Part of a small language model's weights.
Size: 8 layers, width 768, 6 heads of 96, MLP 3072 squared ReLU, vocabulary 32768, 102M parameters.
Architecture: rotary positions, normalized queries and keys.
Training: a variant of Adam for these matrices, 617M tokens, 4705 steps.
MLP neurons of a small language model. Each row is named by its layer, matrix (up: input weights) and neuron, and shows model dimensions 608-735. Each number is 500 + 25 x the weight over its row's rms, rounded and kept within 0 to 999. Numbers have three digits each.
A block is one neuron, or neurons of one layer that tend to fire together. After each block is what it responds to, as a language model described it from the Wikipedia text at the highest values.

L2.up1354:510495498517484554539454500547505518511513543497502544512505510535506476419470472526481521556552511482520458489497526474497492484493464498466509498491534520484524482518469478548503472517521493466469538515506551459491505529545441463512457487528506513481532536493448496516478522523514501446449486482495499548468508472493460487464455463501482496502483470502535521455522510438517521527529
Description: Mid-word subword pieces

L3.up331:484513551531544520460516481511457482503535546473487532489499536500521508465509515466507490580541498498515474494550504491526482471525548476511537510504481500506507483478500451495456547524480483486494488523475512490522517475495510469509518501494487474498499543513489475525509522474504447499448501526531461537478495487454506445505473498486515526515473516519482476508447521555440506535528
L3.up1123:489479520518519520495470479534452465498499513502503519538490552509489506504507515497479480490514515452478497481535504519491491503501509494506522519507482517525471492526489437467477471466508507481483510501474521477548529464521540486506499526509511502543474483514518475513488491485509508479470552529482501580491490515463526495494486495534515518474483506470495514525551500479501513524545
L3.up1301:508466509563485470444508454518436491495498536463512540549500498539491530499517501549518460513521510485504493485468485504489491479513504474522476554567431500541469482488513476512503511480473475480494524500454502503531529547519486474494536537496497505538454493529491473565460526516486497487468495521514499547464538504430501504486545526464490478551464511488477501481480511482511475511475
L3.up1566:481460530513552574528498492510508483495543499470484511497482545502518505532497490491494474503526474510499488545472459483516496525517520510530518493505497545503475511474527439517512438496494483468497491503496520501511502471492567488504469505531503477491520484477519466514495520504486494479504471510514510454486539504429504482429472514498509481489488510472506485506469498446489501528530
Description: Role noun before name

L3.up12:484550462496469532510485484549514504502547516480514492523430475509512487505508513491474497459493448493527458486501563470464458465475447493523508541553489521473475493491457512530471522523472500447494516490494537500528504520529470449497466510488533508562536497505488515492497478536505503471460477487497497512482513528531458535492492491519458488515495445507519537460521496462538540552535
L3.up284:540554468490529524519497517520486480531520500527502508472531504496502519489473535523495462539505488498442471456487570487500473509445465513516507544554534524502467503531468492454538520529487462500481527491486482505527527489482507483511476460501513514559536459498492494494494456529490510468460522470540508552486512455492466522512452482501480490517504510535504538433513525468510516509530
L3.up381:498483478481511503503515519524512514510511540449494530500526505472511477485503457470491516483490504549544439495507478480474519514474505486501515548547483497525454483576456505484505494512533502489501543480494554505496511500445494484486490482529516528496497517535448515490518476496491539462475466497465528476484500495482496487459481509497461490510501477489506516437493483511579536521535
L3.up1052:513503501478497523454504500492508456467507515487514513493510529479500503483462534452504529565488534530526462439539516492500486534490535494454513518542486538503490476541469466569551514502497508512508504507494503523499516480456496495504469540508544522480521487490446500472469494527501527511463520456489506498469505491479458490523478484481492481527524451533476513457498509501531503523508
Description: Mid-word subword fragments

L5.up204:476467507536475458466520486501487474505534526468513517508494516512488534479517484496518515471490469509530483498466493461468510516500497479502537461506515499482462478481498426521479578496503483508483506512526510486509475485536503475511477537502507474508489489490525461519551510456496529544509499477519485524471477444505473516473469485495497502483497507475529554453497528533510534534496
L5.up1458:513470511534498516526514490509502487521487516528478516533531493489481548462501487521533513479523506534563460550459508524488490521506480496475487525531476544459490502502473445509491524471542544455513492506509507515510532489502504479492512530526521482498520527437481497511489472471520473478492497466515493499495476488464467473485493474468481535481485512473506480503481481510515526523544
L5.up2399:471509526510483520468506480502477512524519530506503515548504535508467509471477471448498507487506505518514467479511506495480461505493478476501524479472509553511452471499526467531459558513527461507482505526499497458574497483503493457493478523516508503493507471500513518515535516483499520487473502511521503520476484467521479493481480493506491498468532472518504503511521533541472502548535
L5.up2715:497512528529511487494485537490455493475524508494529475511489506447497491508452487463464528522505460514509496524459498482484486533483492501495518485516526492505448461506514443526518543457554492466510503513512507516491523477474475484530493478535445491536468481493469532499555481489467490512520473507506531485488483514510487487449507516471479514495510487518469486508479503521510493523513
Description: Before main clause verb

L5.up813:501482488493477549486475497508463457483536486519550553499481519522483489465503487512466539480487461524518456497539530519449492467542439497497498493527477505468480467465497477535486509489506508506508509520546513480528524483519514445498501467510534507523482529500495488526468517521466504542484488501499488480486502475503502492492479537518474489453498528494524518464493460452499521537520
L5.up2491:499466514546527509439535493508454469478516499488506538532501487517489475500493519516472522515497534528510472460504531474492462471502534473489528533527471498572473491481508492553502527498479528455505525495493478469500491504503529477497507487474492500510505522477511447500523504488486495509459455500516491495471486482479534460503473512519506474474481495497506502468497482493465508489542
L5.up2500:494500532479498497495531504542438487491540544445507531469498518497459500513512484491495498521553481520491515511491494526500469495540531508507473541485510509523474451486511459494504507528449454449521495492481522455521442514495571489536494550497563499479494503496462502493515494479442479497488483528502489524474532539520530515487509501524475501531486510517494453467492488522472515534539
L5.up2607:519509493482533520495507499493496470461509542473494546499494497506510515465507495531473483476551516529498471491524505497514430510538530520462481501560456535544491489471480450508521532510440520483504508497508485505536482472493489493497448443492562487496505526482492489511516543516514510533506464518541474497485510500496535507478510508493486522492516528473516494509483555465499518501505
Description: Role nouns before names

L2.up227:465523520510511510512489453509477499497482513478487516486504482493521501504509507484476504483516470507495452484500514496493419509514519470462525506556447492507451505473511512532507552509491506485477532506459517486553528458499513480530488460526524472504492495519469488481484559489477491541491492515541522507498550515490536484484468453499482513552492525539528508481474452514505519541572
Description: Role and occupation nouns

L5.up1248:482497481478471527482494517535501526525487512496511471480486483507463514519507523508477498484485482489560529491508486455492469439520473525494496533463518517510472497489498511503496483511460491469502538485467567459529490474482526508511454519492532500521511525502459438484518474512503487492480521491484478499517511521490482515495481511540482515455488483531449499494480535532511513521510
L5.up1279:553546582466518521533492513528506502526509542500499549519472492474515525479465493530487535504472537562546488529527453502452491486499544507482481493479491488511483516529498460508519516467521516512501485527489551442486496511501490501508469494515527516491524552464474503484509490471511491475500489490492509585507492496513541524469486540533491504467543475505489495476531509489493556470586
L5.up1869:503471525472541528507465485545479492525495514511519479534497542503507499477522467503479510556536467534550500492518497506488463521501535520470487448522522468486470498504505482506491502535506551482498456520494534404526500469465468474518484500486515482502496519505505500472496486496496501493509480513509495499473529510531479477486478520527453518472534483508499502489527472538497517510509
L5.up1960:525502481506465511473434534546463509502510526496501470525465507500485509461523531567443475502503506493560494457522505496508552487497511529481488487468496566521466498498504458504504523491502512461470544507493567505523486489506503493501434522492479516513519558488451505508496483534503510490468487495530497497465508511517505499451520519503486519468505471517492490495513522507493532473489
Description: Token after a personal name

L2.up2890:524514513468506517534492472489483468494528514507497524478509487523525488491492494505516547522514463507544507489526520478533542533504504478476539538474480512484502501485495489530473528502506521501496506493530501499542509516466489511465513461488526515536525507500483527490505497467525527536487470500502531480499527489539484484466497500534473496491495451518462496489485521512519515471513
Description: Prepositions after participles

L5.up517:557496485501500499504495539533525501508518491459498490476509446469485476488471506517472510522515450490531501521536535531488496539443499546511461493465471547483440494521451468497470537516523517501480438581491520481480558473479558496504479515504513523515480523523484488529455527548500525523510529455520488516479504503500522498502517487503497526495518504502488477455536485497525503556500
L5.up981:517531480542514522469515512469516457481502526502465542498499481472509489497464539490463457514519475542547508455568550518487496504419487514508490465498508524532511486538474518482467465508489550489538466491507480458501580462493551511497466496515483513481529500484538483524471523505515486521531504503538455508508510513509510482518511484461523534479521507478512486524481471449526498479499
L5.up2085:538490480494503502532459481512488533525476513518505516483494474513481495462551522474473523496498515504504498498530558508483473517470493486522500478519541526514479500559531500506505474495526541536523521531492508482524538482500463496495496514495511532492512506467535511485473494529515492529509505472478507543503524480494467541545500514498475498517485479516547542458501496443510518495476
L5.up2266:498485541520468542506521515546526510528501498476490514450485517499553537476521468499499492475586508481550470473521511521479472502506460491465502532526509507483505495480465496521521503506536505525499467499499547530513507506496479528496500503521512503501499488505456552483459505516543503514426484495506489537449483482547486511507499531497492509514472482500472485443545537483567498525494
Description: Mid-word fragments

L3.up883:511488483527532504505490527506526478501492491505536556555467506515501489458523500470502510491529525502507504511472491535494455508508496522484533494516517531501511482500514481535500528508504496520516486478504537533477485495529528492496516534508512489506491552515466446486464525557492531473481501517507494458467538494467492507462496514505490518500481505469483503479510519500507502517474
L3.up1616:483454510486536479508501492561493508503500562501467520490474547483494458497520515541513521565542496523500501512458483521517478502521510502501492501537516503497508498534485502497484514482480497474512489509434515506511505474501511487502516506500514511516472496491500471507519508508488526508453550492501490497453528505498474497495447502504474549490494503481482523487538531474498499528494
L3.up1624:504470500543521454513519491549420496504511491484503546480487536505511453496527495480530526485498499521504475512507490487508485509502508481492535502536493495511515493597517465462480496465515544499521486481466486523512497491468516479538525529513524494528443478475498470491465525532492509476479532493512502522442529501481492481476471493465486492531463507488477513476510527509510484524514
L3.up2953:492440489547516466542477523531451489548457507486504531495508552504489434497507470498529491483515513526516498507432535485470492523486501501481483480516499521512450489560487481500510540494537500477555495478517516517558505489499515502483484510493499472481485477523503529513495550501499505494497494498520521546482488516479500464510466460530500510464463511489478502476535488517509497508500
Description: Prepositions after relational nouns

L2.up1954:489509514491511544537535522495497491527515515524495477502476466492510470507500507490452520503502487481570519463484512529496516420507520514511463514504488542508536506521515494537468477506521491503559481470511485533513484480454514486542504533487538486490481493558502509495490519517520497507492519487505497443522533479527510487459501500543490497507491504530447522466456485522479505539541
Description: Preposition "in"

L3.up433:503484492548451465521467488497486505512510540489461478463485508474494476472521508481465487477528485481548515501491565487483444487515492466488477512504489532488514493500472464470519502499526528492537487482498495486553507492481520451458521540502558482523523509509509517482498497513472498509504520495446504501493499468519473508526498476504520528456514547462486473516502545470490521499486
L3.up765:482510499530503513513491489520508529485516547498524536511523519535520534490510497489494504488523476492553487498458533494507486517507523484513511470512515506509549516532519467538471489485495541476553508512474553433535510527530490486489489536521503501537510519501532478527506480496512491471483439484507518500494476490474470497480491514510483507461498516503450493521500480468491559459489
L3.up1733:507466535510493492487489504501466515530512561497477521524477480489486461514488483531482513490505467519517523501468506524486463516488497456478499502505477516489440482455520490512477506514567444468523503505496503503523493481516533508487464489499515491494496497546514496490505482467480466497515451525482503502464522483480497465454513505525510531556507515484464501524478507489514489509523
L3.up1819:512481539478531510500472498499528488518515562475495518508484518514503459482511500514534523488492477454538470505526492514515493470504451491494478503492498556530484483496464498538503495540484480427483465473518516467512485510528527497521493509508508483486499474500530486488482503499481506453479510509511532532519550507489553495479501476469518502483489512488421479484516474475496520543533
Description: End of proper names

L2.up1028:522496502531502485517494528496497447550533502486574502525499507485533491471511502491477541523487542510518482484507531482479466473456492500492523479517489518519474488515498502495502507493508551481491498488482537524479522520521458492464439481533506513537524470460464526489513482546507585522502487506479507525527477442497454499524496486514505505447499467476470517517525496507501525471493
Description: Comma after introductory clause

L3.up1572:513480483544491464473515504519500454540491567495536522487514514462508480486501491539468500563510474532535492505495564499459477514448461493487497496522506528470442503533463489498468550480504489459472481513490559487479509538489437509504458519516478516523535486462440524535513495533455513512509502484478499588502549468524514499571488486498518524424506478457532493498489495525498551527485
L3.up2268:519504523533495484538462510503522443503501507475527503478512497525484493480474487552526516567523444559484503452530528511510472525469526512465475510508477504498507508501490496493478510499515512472468522487478540469494521487498499525526492475525489492527482485449451476489517510480473524508500495490501525544471544495442507479497521502460450472479508495494502504487503464500488522495487
L3.up2568:517481514538511474493478492531490455510482523510550482491506492515496475502507514524495498535514477552513458438485545523473434527441498484503518535517517542500468498496481515532508496494528493470498525517461520491522503521509460507536469510528465500545527497466458513499513513524447472515504493499498520512461552490520497527550513461490461503492496477480508513504516495490520487471516
L3.up2726:481489481505493475492498483489515465496509501514535521524498484536473499517496486541471493513520498566526496464539530487472481526403461497481512485525503510502483489503471499492503493469529494489504497527454520498507543501503465506491488503503499505510502502485478502472519515517500531537525487470483513514489541474471504489538493494481471537494517474479511502509492534451508546500453
Description: Comma after introductory phrase

L5.up305:496522517478477510513512477473513508513484510513475498523472492524510548494496532498479485504494496519541517512492531459534501535492484486510487550550497544501476464510447510525509539491494531535493539473508504508511514480468491518506509546521511555495498506499480444492511528478504488489513529455517480529544551489551446482469500511485465519510505455519503533505517551512502551463525
L5.up1010:513476503512473491532463510533489487466515530509464517496464545514493483465489514510446440491497518545471519494445515541503473535520502530467426497483482542520475512539496493453513476514439474502479552518473513474471518434485506516483499518461524550512497512443505456525478554464506483526567525484493529535506563540490499506553475512536498529499516510522521499508535485491515497484519
L5.up1624:554505502543458481506496508489481510503530541477475512498525531512515507468493522503484501499497480526500516517494486528494485443498483510536497499472503538518490482567522468495477527500478488464495505534485468471506511467510488496506488490504473518482444522527543442531467535526510491537521478468473496493484527522492503504491497528525512537450487492476473466497571515491497505472494
L5.up2068:498484511532519530512459519554537514490512477500522516535470496518473484481551538508520541510474489530497499496505491509489494457525484486474495521525443528528479499497489474495483519449518526502464503543516537497495538492522498517481504563487488525483469548481494490478529576489499472486548495482537525506535514472495524526456512506503494514489465498518515479484525505471491508527513
Description: Post-noun prepositions